config.toml
hidden_act = "geglu"
init = "uniform"
warmup_steps = 264
decay_fraction = 0.787
MLP neurons of a small language model. Each row is named by its layer, matrix (gate and up: input weights; down: output weights) and neuron, and shows model dimensions 0-95. Each number is 128 + 24 x the weight over its row's rms, rounded and kept within 0 to 255. Numbers have three digits each. A neuron's up and down rows have the sign that makes its largest values positive.
After each neuron's rows, "fires in" lists the words (lower case) most often at its 100 highest values on Wikipedia text that the model never trained on.

L2.gate132:136095097141117137088113126145106144117113150110125132118097120161141138106083089096173131095092107142149172140097141111132113120164115134146108133103147136070148126119138111107138150130131133163162144105090165122098086133139117142151138094131140130105128143160176151134117091102082094138
L2.up132:151114131106118141125176068142111133153155103154122101162103143107103173113111120154103108123152135116108178167154137115116116076142061114146103128121113117134151157103118135134145121127119135109098116116135128118113086108103160137126146089116083147118125112138116145158130111085093102082
L2.down132:119112130119070126138110124170148128146178118126107116126109079118133128137113081104100160105116104128130138145110105146110126180108154082071131158084082109132141094105145158190152119133143125132131167093147103123117136106095099121143112108130179112176144098129118174132156087169124134114
fires in: "under", "kill", "this", "million", "understanding", "khan"

L6.gate288:129134103110142121096141125122124115121125146130082138139176107126104148100118100203155085146165112152114109121154131133139061126097126127150104151101134121117146092116136080070152115113149150173127125125102174139130134098129144107126153129154185124174097119117168142132062125088157101113
L6.up288:169170138109104137137144114144177121116139129203111091120131097147107127150115178147143134139144124130167183138140146158090125112119126099168111147153148122111154162121162162175167111140141164124138099130131138130142135126136148149127136103095146135150135135101142109135060073108122118176
L6.down288:149099133127148090116133113135123145157146110091130165162102160131159132126151163122164134142124113136136141131107135158087101125104117146111114092111126157129119098130167136148157160098121138122147183139175136088139096116138073111141125135111143145105115135190117110146149125157155086141
fires in: "of", "west", "north", "east", "south"

L2.gate373:133109128131138145122146122140117077125108122115154114075115157112103091109120109129099151052139098126105129092088115078136087134116093141161130133142141162081120112129138086104165105126152123143164091148098158150081084102130140121132127120155111141141152120143131129136100186146089141122
L2.up373:085114100104112121137137125114140096132103153110164115131123138129166116092148125110120123084082129114139137130155075142158157106153144128115164139145123148116123148118100116112078163148122105113123121130078124113106138108115064108144111112102097085137133183139142130147136120138076117148
L2.down373:088098129107111129113172121122104132117103124129120167090112160127165103105122061099135128153094119175176131168177133122137138131138147134106115120168130103058098076109120144120149113125129124083165122138133121142120138141088135113123115167115098213128125099187124164118127152097109148122
fires in: "place", "candidate", "sq", "dst", "date", "cest"

L8.gate153:158132171087132158107175142096142089102138132078102184106147130114150108152145137168132132110125110147174131148140128148092110139125114130098134074140084150097119095132149115086142145142131114103116101128082139150113109099093115156146105134129088152115131149130155106129137125127145113113
L8.up153:125129139129072137143162096151141115119118141097144129158084131149110132130132076132125134182095108150111173155167116152112153123087126097116126150120142123102094147154168120113154131087107086126116141116096158158110123113070192091114157136132120110090100140123084114134156112110100143124
L8.down153:141162130143131116096138105116138117111110101125102140140155121152114115174157124135136151129107109131125138093143148107129084113137144130166152135131149185132131110113154148085119060139096133131128136120108132116138159117163142121122111153088160132113118132123141131095151125139088110078
fires in: "that", "established", "this", "association", "example"

L6.gate48:099118153133115132121114186087098100128138117090156158100105144103113134121118127137084121138108127090114171160112145146171129141163130105144117159167172140105089107110137118143097115103166128167182149090148152129123159117081119129147130139138147110150086130116093108127140120165121109142
L6.up48:152141102114154074116158157153151113129128137169130147126135102153097090157118091124145188144148152138138153166136153157104130129145157138153149153142155114132127114086121123150166102191082086128135118128108137131118116154119149171144092121119119126123170132108135160121101097129130101143
L6.down48:135152115116183121175119147108156129133125123130142120126101097107114119147153123119083120135151107152095107115133097098101101120128127131136142097128157154149142111053096174089127122200173135122148127153171111126156124145141119119098141084128148120132086106145096099130124118139150119120
fires in: "mi", "s", "ft", "website", "m", "sq"

L2.gate450:123148140135103177121137108134103128166107132116142125143107140128116156140146158144098125159096085148132142076144131107154107141118107137144128143125105124085144157118144163122144106110076154147080123107101172158143129128140089142125120143124154130164142130145108127110131149151116155138
L2.up450:140114148076139134083145101119131089155107115171144151125095148108097152173108124156135134162120151133124147139144127119112162121108118138099136093138162133125153174112138165133142097152102148151145156097137144153118083178133173083147118127128149177160127069151126129111119091081139100150
L2.down450:140131129107141148121115135099114113111140111144175144157131105107142140106128106128098127156133139140136126130164136175144063086163115101150093126149116112151097132081120117156118140103160161108199145130152143138115180126171074140126086121149136119079098135124140154161089102126143151101
fires in: "county", "country", "former", "state", "airport", "allaire"

L6.gate327:109094104111128130120140161146138126156120121132148082138090168099099102116113099099133092126095096142104160157081114108153093141108123107133087113112160080077122118117129114107117084098125125096176108104138175146110116106158134136110124113114143108141124140127135118133122121104118151147
L6.up327:093157156167117147093172117173113106141100115104112103157121104108139111114123122124160110111099137173127186144116117077128118132081128133173063122117154155117129151152165121145134102137131119110142137142114145142154166114134137195096140117096144087105139130130151108120130125096145123131
L6.down327:102148133129118116132115126163126137071136150105152071112105138116132113120130095125108154113155166142117143137121134156127110156114155152122165135116111118160153203065083096133125069064139128124150138118168112117172156141171143127127141120144142132119099129131139121147125117143164135140
fires in: "may", "mi", "middle", "s", "could", "mid"

L5.gate108:108129099076133136145155139172100084167171111118179140156146174111167145159146110167194101130109116087102119159184150127139106155104109160116082162135098142109122126141118120159127088172123116118136136100114095144117119121129118146124139098117125108144159103097179130092128146103123129096
L5.up108:157083136125134108057126122129115118138120143155152107128117144100117083083096126147115155137123123121116124134100137126145088149127142130146107115096110148125095143109131124140118151077189098158177113114166126112113151103117143131075108110093128155123111116107126135120097123060111154114
L5.down108:098139182136066151141106117141102102155148113111120162087119102143099133108153141091124167119116136155172103151105131107123106159154118083175180154170134121099162116125110149108121110150090136174124163110119106151132134156126116157109135146128148172148130104096140145098087191121142137154
fires in: "be", "before", "this", "being", "behind", "much"

L2.gate568:131123093088119087122133142100128153169117112155170135137095124095158142163135151176105121083085131105107159145122105120079150124081104124105105099133133140101164128153113114118113128114113146144079103136094130164114130118139130106118135131109186137101114127123169140133135156122111137072
L2.up568:133130149126111080127138132162109132147123166113149114144154177132131137126148153141175148144111170106153128125129129110127088177112114131122080143106083158129161102171130073126134141160164103108106094130126143154124096112132118117098118143111168160144156106186145131125154152117132156104
L2.down568:127120162129111089096115110096093123109134113104118114111164106119078156116158106121145135095116105125153135125187143141166103122122123179134101132149167137145115133121139126109135116127164086106116115125160070124126165101133080142124124125112135145138183122098145137132172161123194122122
fires in: "became", "before", "being", "began", "be"

L2.gate408:155091137124104155160137169169082112155155098135113137164141132127098146118114147152150125112145102132104129122134154120152155106079106085156129130154082133086145172128153118129161106162155177110134118154139166099098097106134159094130162106119144167117116086155137108106115131134116175151
L2.up408:130074148167128114105126166116131095104138192179104124102124082123115088110117121101089160123133136113150134129102126105171094166136165130153153119126133154098154126143128132138146158130111116105103162129075168158129134090116125139117138146134139135156136103121143097131113094185134112117
L2.down408:111114129107117119179121129106151157104166114175145142121112111133117139142070129184125132127103140119135166094151144171155144100077123111147112112089125083149132118159167087155108132139164130158092134097134175115114177136105133117162129135121114136110083135098102149168158109142097124075
fires in: "president", "queens", "released", "expansion", "residential", "project"

L8.gate29:146136140165105108135174132106091113127155150101140109125182104111137166121118084184125120130115142168140142139088104132131120136157077135086122099131119089113116112170147107134151150112129147083172100117097168170105094126090119128131132124096166127124141126125127083082141104115127133096
L8.up29:084181129106100173100127168171128095138124129114161088133093172165154126127160145131160153100108138115120105119124118150158119080119141093165136106121076148116137124140090144119134131086150120155150097147104099089153110110118180117126165141101152140085131154084128125142098158076147154148
L8.down29:146143127136160110100124105097099138133065126156106127163155109139148159138131088198159128116091123150131131110151168115145126083161156135106159130125081132106101127122140121142177122095118131103087115103129106167124102109135140119114099163118159123122119175131134130115109103108124105122
fires in: "became", "also", "considered", "be", "originally", "being"

L6.gate343:110116117148121133145132142146156125120126128108138135145109111106116120137109144076148167099098100145129122163130143106132136109101078111148098137119136111109142116145102121127141137162129138122131118120118156127127170113118174143132135154120149116104164130103130158118126130083107118139
L6.up343:126100148161154092108127110152131140119130100130123164119116102104117161130133149120134124131109153150142093138038145101135153151146128099136136134118113115119136136158134121153148113156120148093143127111138131076165145151098181135071114132118154092131137102096112114137141114129119130131
L6.down343:096125135128148149119108131135065101096082129095119123159126149117119143144127101104157117158118141166119108141153113122109128180113104134119143131127132138119139133183197128122146087108163131112153175146128084147140096108100111149122136132107162051126130102097172154144141165096137146110
fires in: "company", "club", "2010", "name", "india", "vice"

L6.gate692:087113108062117121127160137092084105121106107101121076134116122134134171099125098093120117103125099071110107136111125121147107125103111081134156159149121110105154104134117147110107135153157153170175143105110138120127132141083138144180126114118147103107106099100166142120110127129072138146
L6.up692:123100143138130153090148130061133103122118099128122133131168161115130174104100092155121151109144167146129136145118143107154119115117128106102164130113159101122134091151135098107138177132086192148086144099117114143149133154164119129092089126135150118124159084161123135099101146150151146106
L6.down692:138155152155121109164114115122145125092139188128117118147125123120150138144054123112142106145117111114165140097105150134152106096131147138098091152157125159193105097166136141115104114111106120129120159111136155141144153095121110095084134095119122114165088123113124124142140112110148116146
fires in: "one", "two", "four", "many", "father", "three"

L2.gate351:093098166121101110132102141137091129112133134127125161097105133169134121129139123124132146124142122125103135141146133108135150149136123161136104099093153132101108142161110139120130133099119128100141109137123139147094134155125093125104168107115145166107146167149161115147113121145123135139
L2.up351:105082196126127109123088135141110155119134126137150143107102133142147125133141142158108140136162100154097139124152147126147126090166122159103101116114103126107103118151141147160160118155110133138128107145131165144117121152130132124097167141137141162111091136148155109108099112155143177091
L2.down351:121140125142123121118128135161142115100116134097199064133138132130138136113130118107131121117134139142127137135127122094112136107138146126117136152121159093226149155117110104126163143146113104154134129136127116104128141163116133149119125119131122120139140097160144129134141156151137139140
fires in: "11", "9", "8", "10", "12", "7"

L2.gate564:108135165129114100080113096107105088177117120144145166159117138139147121121119125135122170133132122126137153157110152116128104149121164152182093080164108119095134137112127131144130064144143109142145127136137168110102143142140149154155159180157161172125141134130120153123105106083127124147
L2.up564:130172137123132087122113130096127116129165086125096132127177152146144145113122130102123127165138146140143090129164096127101129139142108150111113110149088150131131132122173137142129127139144167115105139122115089156149125146164145090152149109141156130146135113119136095131125147111163089105
L2.down564:134112161124103153114099108135154112120127121126190151117096133125154165179150136144187152150123111157101125121136144143137141169091152137131141148113151131095139142125091100105146135110126098108145125175183126155097151164145122129097149144073123157136088164145119156143143097132154147163
fires in: "in", "international"

L6.gate239:100125125130104151097152133121132124134096118133132164125109112135149102145116108134143150118071120115101148115127151107165117154090138119129131154140168142103174134101168149134140158144148150135117131145110134142137115104101128129112140123162144105147100151145147136128090093151119166137
L6.up239:103119164096129104156099117133144191119137139114119087140157172111113126101107149113166153093128130147127161143134162131106120204125122108107098133112149143125144122149159102140107123112130127099102115114128115146119121166109124109118101100123103135126111127083136146099077123103124104079
L6.down239:161127158154139149123127121136122164111129138119091080084122156124120130141135168129141156129096133131148158116167112120120137142201133169097149115126182134119097075128119118167150110111100126091120139104115112127144088131132156134118125128160127105137083123144158154109111101141150129102
fires in: "other", "this", "some", "two", "many"

L5.gate392:131172114098111117126100132103153125128164150100082111145139131151134148138108170126139111101154096170177149147155179101105153117097142155143130114115113121113176121150126128113102096144146156170121123108083143143141154130150137172163151135140123117124140134133149120155129146099114115134
L5.up392:152186131129129133150103121105122143135098123149116085143109143135125118129091112127151143112143150104100096116147109134133147155162103171146132168153104151131170085121126140149145118147142189161120137156123144110143143114127101137132152121106126077135130171112144171134147104096172148133
L5.down392:136096112119150113098109125166113145145154088080140119141118152128121131136153163112115152145178130123103105104096154113182101133120144147112134129147116109092115100117134169089162126128108135102092122092163127168082143144090142138165137114137153170096123115146131125087130100117122118136
fires in: "them", "there", "they", "themselves", "theme", "theatre"

L6.gate265:100161177048158147105146147072102136140161137137154158132121145125104115078151126146151111144111107097143087164163137135158105142157110152121095104110130129107143129118163124114116109125125145141148135129121154163130079101131116135112121128134100102126159106142139146129170178105125091108
L6.up265:101133140127146118115127122116114102136130168163155145095110103111155137084104148154138138130125147117142153172135146126098098160129137129106100093091123164107144151105153121137166161110113164151129161130112163136170140066116115104144127098104131121133141103093112161124077151159110129102
L6.down265:108130144115082133135109083113154103086177123150152099166124126101118113133167114116163158160138132151129110142125142112114119125157114094101103147114107132150132119124119139128144107110140154137125133089110100123145122118104116119122123089119084111154100140130136138070105144138099179168
fires in: "1", "2", "10", "congress"

L6.gate280:132132132118059132092143163106125131137107088105123132094170107133131123111107133141117127154168101116111124115118154111148132162133157129115134110121140099115136134168139142138102139097111141115187116112119157145095150113124134138174167121129145167140128132110111142115109162102084132141
L6.up280:124126101140114109124120139150143154077150151078128131098132150112151124169136134128129110124125162109122125115171158107108135124123098157154139106137121095120174138115148132150138146127137139104109134169143104151109110133112114133087149146105172147110126137113138168108100138128103136107
L6.down280:124134129125124116180154126151120166094162122115140134122188149176172108121163063092150122124126117097136159123155138157121150113173143140133128117162108083096092108103111128162124040140096161150137110134115062083139113123138122177110125134132125101117081150147173139166131120118122107102
fires in: "other", "among", "area", "western", "there"

L5.gate53:132157128085088095109144127120073120162066111153139133104143115106099125098142144148185104158148137117120118125091158114132065115145082123147134106120157133100086173119142140126116127129150160100126136099150122124129069109162116131145110130113182166116083130116124108116086115108132094119
L5.up53:126138135135120126155142157139109139148118130130088080094100111130134144135161139108161135092121122124112087103146159140163106111121071122146154123133131135114124128109149135077118126162141134160147140127110123129100109078138117056107148153091118134125123147100142117122122128113127115112
L5.down53:116094143141117151149140160148139158132142136131140171133177145091131134141141090135129166149129142106095144147150165145153072149176139117152138123143127147121117124130132116115120115153119134136142089126140111118176113098124101125131148122119119150162132130108137127134163143135127129137
fires in: "be", "votes", "may", "village", "they"

L6.gate211:119149115122094141109147124059130161126158092096111147142148102143111144090151124139103112136123123099102103114101115083136140098121169120144122157150104136117170138130153110052145124127104157122114109135088123161093143116165144129176127085129174124156139129111108134135137154127088112088
L6.up211:126095094178157117136111130144160113181170142104113094141122163121131144113136115164115118123110112105094083131147136130116105120089099154140104142132128166120154106156144105079160145121110175125123117136110167137114148145162153144111117089111121106091140101127109105088107139152120166114
L6.down211:141119156095099146145100103082099106135099128129116147119130162079129150195215137114128111095136101114168120170135107142098162113130151126124146094136154141137147132118120116129143133140127099075105140125100143121090125127154144133109172133117145125141131105133115130146073154097148090128
fires in: "was", "were", "started", "street"

L5.gate609:100155124087123131155170080125126109180126090132121149139124156109133101142130118147107152112092082122092102128171117076166081143134134094138132123158105095073168127150132082083124136145114184115096117111097143119131155113131136151190122154125154107156142101105115150118143143176126147093
L5.up609:140103112109130129103124120105163124117124127098127128087128091127103145148127136106122085139138156141124113109128139124145110086093147177100129155129137094125120118094097128132111119125126100159126124109162091126108119134113196113126125144131174127164179111141081112110106135097129125131
L5.down609:135132090141130165123147142111178132135128109098149133107147119130118132110212071125136142090188135097088116169129188105126148139154101125154150152159128135075161130143088124112147066155146131115099069114113103149120146149104133163120164108171129154151097136117174159080118162096129128130
fires in: "are", "area"